MLP neurons of a small language model. Each row is named by its layer, matrix (down: output weights) and neuron, and shows model dimensions 128-255. Each number is 128 + 24 x the weight over its row's rms, rounded and kept within 0 to 255. Numbers have three digits each.
A block is one neuron, or neurons of one layer that tend to fire together. Before each block is what it responds to, as a language model described it from the Wikipedia text at the highest values.

Responds to: Clause-ending commas
L6.down123:124167149094075113117097145140165082120103119150187158133104129097139096129126081102147101133105140106114134135074135132157103151098105102145136169147168142133159101174142124170097051134127095149147090135138078139100132189081139142157101094099120092155130130107122141120104141115137188130142165149142135150132114140090127112117172116118188110115159166147147119121124096123154135118115
L6.down399:118176175095112138135113127149146122152121133117125166104126187148120121133101122074083155105163119099116166113107133169108115153127053151134131118149103123108107116113122137166112122142132099096145117132124062109091097127137141109139129106126095115124101144098142150089156105143147140136147165166122134113144114140127123137164155136110117137153199140182110141149091144138108132129104
L6.down1323:116128159168155134122152158174132130141104100096111128133130131124145072134152118112154122145167169102078133105126120154140136088103128145128117142104118123111136121102145140152108095118102090115154111132133099121084102145090168163115097158139150131092160099111135173138123074140145141178121134120144099104102114124155124134151173123127118123130150120177121125180134083174106179113131
L6.down1450:154120164075141137131128116108172112103149114125193145136127182118108084126106117104089136103135110151135115115149129149154121111066100103107148112127118159087134129139181102177116080117164110145131143121157085095082144153086148122094125152121116122117099122143127199146110106137161157137136113142086133103106130097100115148151134103128141122108156143169090144121107142105133157097119

Responds to: Section-break markers
L6.down346:132135127117098144083117137172193139203143109096142102153132111141120098142135119133132136107108119126119093148112130119132120119102120191111145145105128126090162135120107165111080139129150150133166118129155092146156126188144102117158107125102140079150132111137144145179132114072172105150143132100125173123095153127142122130134172142130092138132117165143157132149128134111169123105084
L6.down972:168120104152116099129097153120120106177124138144135134106155119138128165142163133155113120114111122147093161158107143108122094159077130128123134137094165138170167138122186143124084138102146172149118165094083146132141122142097130151130115116123131079115174177164134086132116135084099104157118126096141118129118126129130138096106142133137146123147133150114134127143130119125139142097111
L6.down1115:132107173147148163141131116141130116142149110121096122138123177114143156121074092120109156115118091124131147089134112109155128130168126158121087153158105191106150129119110142114143124113159158125153075114164113116113109165136115126118131137111145137114090125132137159116127117127076091100132147145152180159198135146134129166154120077159136116158107120143124109113095125103118093152097
L6.down1247:133100124133132123120113157147144116220131119102075105112147095159126145122156090142114085132099145124133097157147101106129123130108116139114111156079109128129154173114146178111092134120143157124154101085103145110137136137132122111131129174104158117133135166134119142115167118088119118123114149093129140167129121111116117133111153126185161120134105123104161140136131116169159144096067

Responds to: Final digit of numbers
L7.down1232:141103089079133177093118106131125135123130112110111139113126101123097158128124126116116146107137141140127154105156101130146152102165160095105127099123099140087166116151134098109134153145144144138112119139093111176154107156146139114110134130160129132122099156122124134108140117117125113153106126101140118104162132129114146144120121101133152117125092144138148124117092094071157097118170

Responds to: Final digit of numbers
L5.down61:143115124129131137134161167111139130159186175101122128113133124133138149130121102110149146089130158129109120097131132162145147120113116112179114109104113156110095115124127107132159128151193125138130148135139103146098095092142140134159138185132152144125159166132139132144137161111117138155101117108104114134121158100143100146169128089095109104128146098148152129155104098153124152111124
L5.down127:130097104150125167129130141123139121171189149076106124136137118123124167126135096125153152091102145099119088115170144143136101116120129095168130129090143142123107125161125135138174140144187143132099122142119080164072141124109137116135140124165164161132154152124130128145130154119100149147110172116125109088121122117123115168168094097099103100110130136139134135144086114158144165117100
L5.down260:120136139137136149111130088126137182145090122154184116139092114130129134142113098128164143118159155144141115139131135141093111102139094098193123134152114121110122132102143126110115117116136117167162117197117125113136126168119131150156163152181187113150115113132112117138117146125099172127142155077116147120143159126156087156129131125117087140154165149150120129145132138169117130092131
L5.down434:079127112137111126153123137114133176183166152151096111141126083104149130110156087148157148129152162102146136137122150160184165071090120155123106121090127117137124125154126101139168139135164142131149135141115108083105111113117138172122135125120150113126121153118118134105115114121138129148123155097147069139098132138106099131180145130167096104094147154148152102175134128108153168070120
L5.down500:120132142148107145110124160153134072137153143116158153167162098108165117109124097132090087106115182071086129131130121129130137172148152164180096189121106138101128141148120097180152168128106147086128151116155113135105089158142104135113121050119116135131159111137110129078121141160122101134114193123143127106122124172116134116124156139119175122138126106104160136153144119100143138152157
L5.down584:135133116141117121129136137102138152164156131124102109144167091142158163121146129145092106134125176100146099142145149123133146104126119103084101170127117131133107083108095117118124135140158142109147140141138152191129120133138097154149142113119190125153140160146125128092106139088081095136129143139118091174129106166135120128170146113110121036104084095137132073083101110146139143064080
L5.down618:126138157075120144175139130168098111131162112145091153115102099108080134096128107133120133100123146130124119137134139103126095154172099145146151145158129100098169127129141131140155093155128101099109101113110103171124076164113106117120129089092121134181098076140143095129123103137105114141120162133160118143108124164117096125103171180147138134145113139149145165140131139102137123151180
L5.down656:175134160073127155125136116116146102126100142117092074169110148129123124118149070127092181100156147157132135064148122177126143129128158126186125105121103163135133116098140178096170099138091143127112107110125082126125083144110124147146109144123114120117142135125119134152151111093119121138133123074120180180095118123135127088118098132153095159124108143144134148171121136113115099129167
L5.down704:099183096109126093109149099142144165141138108138153140101122134144108136126150105121120116070147118109131136095121156141136146150129091139175119118141088136154120108094080129114159119115133181121138105168147143125127117146135123145197141095140159157121116151133118114129149138104104157125135132087068131147138120135166118163115157128121159094164174145148119118148126144163122139127162
L5.down795:146156116169157146170122119138106119130129120113070128127169138155158168137155138176178112131102131110109097128161136120116096105090147134121113096108096147160129135175108131097145146138133146159102103127106106126158110142086157158125122121133141115122123123156120140156120093113106114106114147068149108150102145123167100145117119120123108122121125093136170098154134094143122133154127
L5.down1001:133110115172148147148121123099121154156156087100104148151131087109106133133161140144142140139090129136105113120097141150143157138129145132144120146082123112137110111151132142134181153167172127134123134128142105135115131106093116159119115150171162121133142141114169131100085115126131142133117126083101095103118132109151081144161114099093122130095109138134160141175105110158149181125131
L5.down1027:099106120120154130136170133143147164124111109144103134129144103088093128092139088120146096136117237157100164142149133150170139110113106114121118135106126117145104130171112116165143116149095118104127170115113126074105091137099103079101159115143148136106131109108138159098113110117140124126146149167118157132146121161111112148150171159152099100110082117162123151168131147098168158123123
L5.down1126:145132156134163141122089127154179119159126124109109108130131128113120123149108128124102107081139118107143089079164141141132093109061173146119125118142105142128115121114145182106144150148141102106128119158144089126123092134069110167145124131099109108136060094153113133168139114098152129152135136122155158140133129121136120138089104161137133148086133120153109168167124112097108151145120
L5.down1302:154153145162118200129141147130143132175155113117076140103166064134138107102140132112140119112116160123086099109126162127154092130144093133115124140124134131103112105113062133151094139153120105070091085141144083186097105165073107137111105110129159101130149147103094112132099141164117096141123178114139117129137142148096098143125170144106157127119109127119123103162162105088119134143190
L5.down1372:101142122144132128130106128138150172161148152145072106166156147162137148109145092119152153121114169110135151179164132112164098094092106131120133092127090119125113174152130138146148112097138126131121114164127153129179099189106158161187151159137136078108158140108125139105095098119127131119117168110113101136095122137148110158137124113140128089103121148158128085155118106111155132086138
L5.down1505:138148120157137155127115138140165161105124133128143122115144121105135135114129137106145100121109133112120091133089109123093149114115090089142106079129125112139102125135138136135162119160133154088120118140105126157149104130129137091086185093177127140162128144124169122139125137146109147125128154141129097170118149135128137113135125126119146130153173107139150149120107088138108131133121

Responds to: Link after entity names
L7.down113:124102098123126109144090125117154158162161081145140130122174139119136141125145119125098115121122123109073112108128154094121109134121089140140127160162129128062115114152149119103122099137121098131127107100142122122109133117112183142138124094088140151142096099188098095130153088172096103102145121120156137112128152127101117173113103167085118117104173110161114073111130159099153081131117

Responds to: Final token of numbers
L6.down221:111134110160155144134125144131137098117126142115118076113125119147133117105095117142150101124124142109104074138168127143106126117092115080088146114102078151076111176153096118135122085160155148180112121142100143142121138163108094148163147102160186144166130113137179177083108126153074169132121127138129131119150142147118157135146141114100152131142153153136123129138143128132130149091161
L6.down677:143138126135141144125170158147129123177147106153131112128162122147116140124106110129166122123114136105101069128110178157156097122138111127136144157089135128084122147125127162100103105117159144078124127156162139121119132181108124105157128110154161162114131108150130113117117099165132089118129141146153131101149118136124115128182161111146138101087085155160148133143154106103198153151092
L6.down1086:139110093123135125096145135136111116114169101095184153087128065095131110111105147148104094113075121111118094103125137155141147124099137134141160138084101133134101099160110139147123123180157123112105133143102109155112132139147129138143110134150149140136125137140189140095114139112130171167115135126115087102148113143133132177161121075080159114122120108147176142131121094152175161098133
L6.down1361:106161141111109167109151102140109177106156162165135108096156129108150147140127110140151068138103113152128133124108048121099131139113159143144140152131089129118098162143151123127132121141149176149121124094094175148103125118087131091092159130112129124082167091142109149116125145108127134167117148149080120160124136164124104139107113159135175103148137170149139144158143108118146127165137

Responds to: Mid-sentence commas
L5.down4:123118150126091142106162161151128107103131141079080135142111123152113116109061098165138139133128132150149138117101110114131107107147094139159116110138132137158093132154180109132126134135089151138155141089141133119156182122089138150133135129122122095113170108095150101093128156116126158121134099126105117156134142102089118124166128108079132147150120155172149173139134140122093122140117
L5.down43:116130151148124096104138067105141121132110104151102101123154135096124126128102139155124135117099139124150155167134092061138044131168130141140117141106108126159096147139136151130178151121141108159109155160078110119140120114160097154151108068172163148141145127152075159137137105109115153139146099117135127172135134115117172134127141120055119109120127135110126107114113128138090126166147
L5.down371:170144096146125109093103108120130181110142148110159113095113143153145183136156117122146156162125176105143120091101174151113112108098141128121145142146129153166139138089075137111163140090146140117123128142111154150132157108065150159155153068103100138151078132142142133143133128108120078130141119113124191104144124120151113156111075116110096161150115134114133125101110143118108117162154
L5.down452:096137107082128107153128088126176134145115140165161133169156126121139122124111159106101094100145121133177131134177134105176140124081106088149143170123107136168123141180161130154107101138126134124150128143109093122121126149106084065106124155074097121138132141149128191150112128119170137121118095103118165134122128098098071137102157138148167159108121163140124107112126107119164116128120
L5.down530:113133134141111103131086134153150144201131140134096108134125122131107134125133146146138147102117139167136140093163114179126142107138094159127125115111116126133139123115133139125132153151120111129121108164158118137158137170138108140152169124146171141109123131101127143163111160139105143105122144088149128131112119120089116130130089147148133111155136121086138173134126114137111147093136
L5.down544:116149128140155149131160125147114074109103150143126113149140139134126116088119137181144114137064094148111107128100118145153133120123120150119163111153144175159162100120129185154154148111120155124131104118099166109140140159112122126158118097124152100148124154108160151122127114125099116136164097139120077094173115140143141145137136145112082110097116115127141133174100131117144158136121
L5.down612:126147157163081137128117138177095132098124103107148137085152143131166093129109102111182097140171142130085109113153123095161176138098074127139162124141081151117162150163145103131135110140153099155194148092097144137165069155149110128130077191131103172106095142116064128126125160113173120142126111145077118141101121155133125144118140097102126151110109115166084122119156108152141164151100
L5.down731:110120111077137102167111086094128154117152085187117082096155149134155113125138172156116090102132150125142174175200120101140128138106129109136164127112086175175115137176166126099155109107130148147134136134121119138175153161107095079129132110133136145122097152150174164129109169110144119127125092080097134140101126103171121145122103120152154157138116125114093109131146109155150112131139
L5.down732:149133158136100120114134161142121134093168103127151094145110076096140167128141111144132104116116135106142118137130077120176108143130157186090122126133097137143144184133173111139132125145121157119144118181155114097116090091114135117110169089134152137139158078130148100172127121113130138178128122103079133177147120104117140095117116123133110167124114104076146132091128126118119138134109
L5.down878:089158109144120165112160095135117161161131093125116139122147099153139123135101142159160100102140108099159089105125101124115097105125140184149124143117080069153108153136128112111151131107132146103119133166105125110172108103143086140165141061160151133132140141126114070165138159100119124124120127092119108107128137100125111159107142120151110130121127135117065106104132088121149102093152
L5.down1240:144154129137108165136153130134123072182126147117116125079123158131097124127112087086107115112097140108182127093128114124107127094146106101104115143149165126104137085142098119164107144159141148106135111159138083107117123113147093119142094112106120123189108160121142127170163122126115138130121166101172143117159149129159149137112139144093165140098166135101174127074100140111146118117130
L5.down1243:169107095085109089134108121118105126153173131107109121141075131142121128124108099094115153084122160099157092115124125110150096140158110147154133106133136169105127114128188109088135109105152133115115147132177080126146101124129158156108128109101135163146130132165164148141122131105149128165142113143104136150097132113141152100158142086118118153088120090107137118114115152129138101168124
L5.down1251:086129132092126132183141130131122150161140147136158163158177085119123106142155144165148083139153088100152145130098134121100119089156177145129087192113146105149132091145188120146152121137141139101143107106128122131159152091099126149112170130154116088139126162137123080139112145099131152116122118122131096112131126181121122065113142137149086152157156142121143068101114097120134137165146
L5.down1417:107110106082116091088130121167166142106092107102164139053143114115121097127141122120135148085117122112150111122151132133098114127121141137184099138114124148125103105142113127130113125121160149118106163134111087122152128155151121173144098133124117076152116145124097136147117121114145153165134149110115101133150126107151156151153149138102143135125134144147153107074127133132142144117127
L5.down1432:105100136121107114143137149146156114110125124160129137154139128119150122128146122133129155114120141108126102116198123145172133115079080143159112164107094139120099114138152098152119091082108171129116103137131099129071125155108139150101137180106142155092127129155156170157133156151133140195133170122066102146138118098148079170135102119153128211105154125140146165162123119142120165131121
L5.down1518:105137078150114168137127110107136104080112082140086126131149145112113168126128129148154120130110131130127124162113131112120121136164145169113140130112161123150107126130113130137166145106092087142119131178084139126151162094110125173129092078143185128169147138162112146149102135148118120143136110189103123115158131143135145160131121085107122144122102134108123118137104130119140137120159

Responds to: Country names
L6.down212:133145127092163126138148113103167155138176093117132108103137142140124132118140109105128099151115130107165099116112149131109142133144123147145126108101111125144097144138142113137174142106140125107128108142125139101075135124126114127169102128097138138169116137138108113137130166113127085118133134109116103098160089126132110161142100088110131069147126089101142128127082110172082145147100
L6.down1144:127143113124172176126159135128109106122104118144116111124108122075129106114099102132123093146154104107149106121124078165164128133136112091150132100136132125136148084135121166113139138109151115093144122106128131143106171109133158137131129165121116125132088070160110177137162117135099107109126102128148172158126103135126142114134094175138138146131112108135118147097121149108127111080163
L6.down1268:144115106118150106150120121095173161065095088140128047127141087112141104129082092125101070122125161151136119140109090181151151145112152112135140151111141128098084131124142141143118122133109102158128172152102120171095138093119125161144112106154092113113140124150088135141137134107149143127161111079096099122150133101122144129194143199157127117148069155090115153140124080153153142136116
L6.down1413:174099150119114068136102121095160146143149138129142156138070142146123139111158113108129157094169127116177121114146119138103140122145147136096127081123116117133129106122126125111073064128126134131162187111150167112137158092136203100150138165156116067131110099099143124157119112134174148110132125142133142073135113121152142124124111123181143088122129126154132134114129146079096135156165

Responds to: Sports competition names
L5.down37:123127139111131123131135114128113102107124183094137158135176126112102094120134109138081123120091137126133135176119108141133122108108125118146134077089164166109142145130145098116136128135124109133143089080119099141148127093126155098056113114128161102155147142121144162131166120097167179140094120138117119107144141125097170090124172143108167143133111121160137110165102106084137137120118
L5.down40:132150133184158121103129113114166139149174104092121109144122130133146154121158141116127169105147097144159147087145081141149135140160138128156110160135121128139135125117081152148142115137157092118144134156139136121137115144089144176144096126097119123105151116093127144168144142145108116108138138097154113115102120174153092168108150085142165135164155062144142093103135089115124104089093
L5.down46:151117115154104111076085121095138108143132134106105130120137119077173118129148100134139076133110144136139152100120156146134118132125143115173125128120172109110166145130084137075105152131109152148107125045148139156161120096157126147181117129126117148137133097132126172119136113169141086130131113153162108150124129149124088130158112113113133124143153070146112182120129113107099140151165
L5.down57:112126119076127099104123143108146091115111114176174139121132161087153107151118128150105144113120130131147141108120156145126125170117134099138126136141129133097123140120140126108118129140172136119120113119159154102094160141101109075137098151133106159104109100139093099080133139112136155131156187143115129144118121097107098157168086115106181144114106124126109119128145137143122129120151
L5.down249:103132096100119111097138142127145151133125156143064152120158095132152126114152086109120122137146126105139181176096161104115100166095159137140144146129147118077118112143096116124142129079127087133158091132152091153106168144096112096134099121183164156130135122179168123134119151135162142132133141145154123108083143109122180106100111123090149125169104084113110137111130129111094103121106
L5.down264:120073080090092124121139101110111099086103096161152120100101147126170137134114115126096136107106118118116132117136099171140140158133118119130178116129132139136111151110136131125126125141119092142175137133130112104145116128183094118117148096170115146166150156127107119155127143117071087076130115137152170155126124151129159091162113143091123123113125098127145112123158103178168095143125
L5.down360:078099169164078142152107114101145108159126129129093169133120108083166075122142135100165146118156092143139141124109132160160153103110116098092105141172156148141150128150124126136133114164083103168116124143174120119133117148119126120126145134133140119113156127128182106132114153129099157142124108110099147097111139132135151160148110155145140155153149070123094115143143132172126144093119
L5.down691:157133169100120107111113126083163123151137157076141145116090186118147118134101109131109096119127141084180150139092097147119119099134118113146093129135140123125161143149111107140101160146103092112078096115148086120076120140148112127112134166115140111135161140109144131169076152147121174111121126132140110148204121137109139118151137136095142123091078067148182133169112089150117126117092
L5.down814:118179145126110086152136136083144138170155127104148162116150132102128117133145138132144111118107136174167083124163177172093119128119099129205098122154173121135123155106136178071107142112114103070110143130131116146130121119119141142179158100097130125118095111127108155118117138153108137129119130110121115091130102132136195104124140153134093133127123099143135170130075118143153147135135
L5.down821:117126125154093135138129129083117094121135131129120130149150098108128150126150162164097110116207150126183140177152166103123141159113129131100147107105107119155159120117140160122145103115134099168185090112131135127164137165119092146124139099112150097190154128090177095129107118139141106165112151101119126083124139120118151085095112137123139183167126134103136081086182136173135117070110
L5.down949:160133053149144172135101108118157142147108093159127135152101103108132135123117133112124100153148118124167118145157166118130087116099157113124131161161100126110129118125083159139130133094153127169138134152108128123166157156147137166115127122138104112136126128147104128141128124111092140163133157106103143123115120151116110148114101140098149113121100148126118148114143105119109116161133
L5.down1007:148117088089160130139111115086119118089144105105119128096069145119089133130135127136115153115158149159122145085159102152190111145135143138130113109130119133138097109145126139131155141135122107155151133143085153159114131121176102109096182124111092183062120137109085109154115160156168105127134089109135167133107117103103165151147115077134150125109075143160130092134168119121116128129137
L5.down1224:102138129132089128138139117113173100111126156133171145119123126105112155132156143126098134116087166137145184158131102155121162103148086136143130077123152108087162141140131106134103064115097119126131107074130096110094147141147088106100130173107143071181118134139137139149154111132139122096140166136155099122129129130133111103095117109147148144108197093158142126163178153150110125063118
L5.down1238:124134143111132157084140109105111119104109130087111158137130141111138142114147197146160121109106129167148135103134152129163143129138131132135162121154163113109158102126148137108172125106156107159141118143119128133117109179124151098123106130105109132075097089137147161147123117116167147116146090138117133122087109134122173156155114112125163170098117177149163106191111111105144163107124
L5.down1309:134099132145132154116105098142139130143163102128123094087116127101129156142124127148129135155141135144180127116097152129139116149147166123144116135126165096116146146132120126109153155145119092122129070107136155174136151170141099147073103088163128115128166143154138120143119163131103108103116138092135178130153130111154130189154151113135162111163131151133157116089111086122111104083121
L5.down1438:140111172097134136143125126155121088147144145108129143092105147088139147114127115094100098117166133155135156067111116127132146119159133078150120166160182113045138126129157106167122100165131121160131142117125118158128127142119139125137115105149136127136162131152126158148124155081119163129145121130120108112130123117120139134136113140114137123143138154140128174145151112111114106136128

Responds to: Clause-boundary punctuation
L7.down1357:094099111113125186147144047114173089165112096091088157106094163101101131136134101118106107090138117149133092152161129155146108163152113143122125129121112144117134098135115145121129134153125108113066130150102085095133128101146086139091124077117128128130113139105084126163117162116168118133131094111109147156129136109095103177122116138132116142141125110176120148178147124139131086104103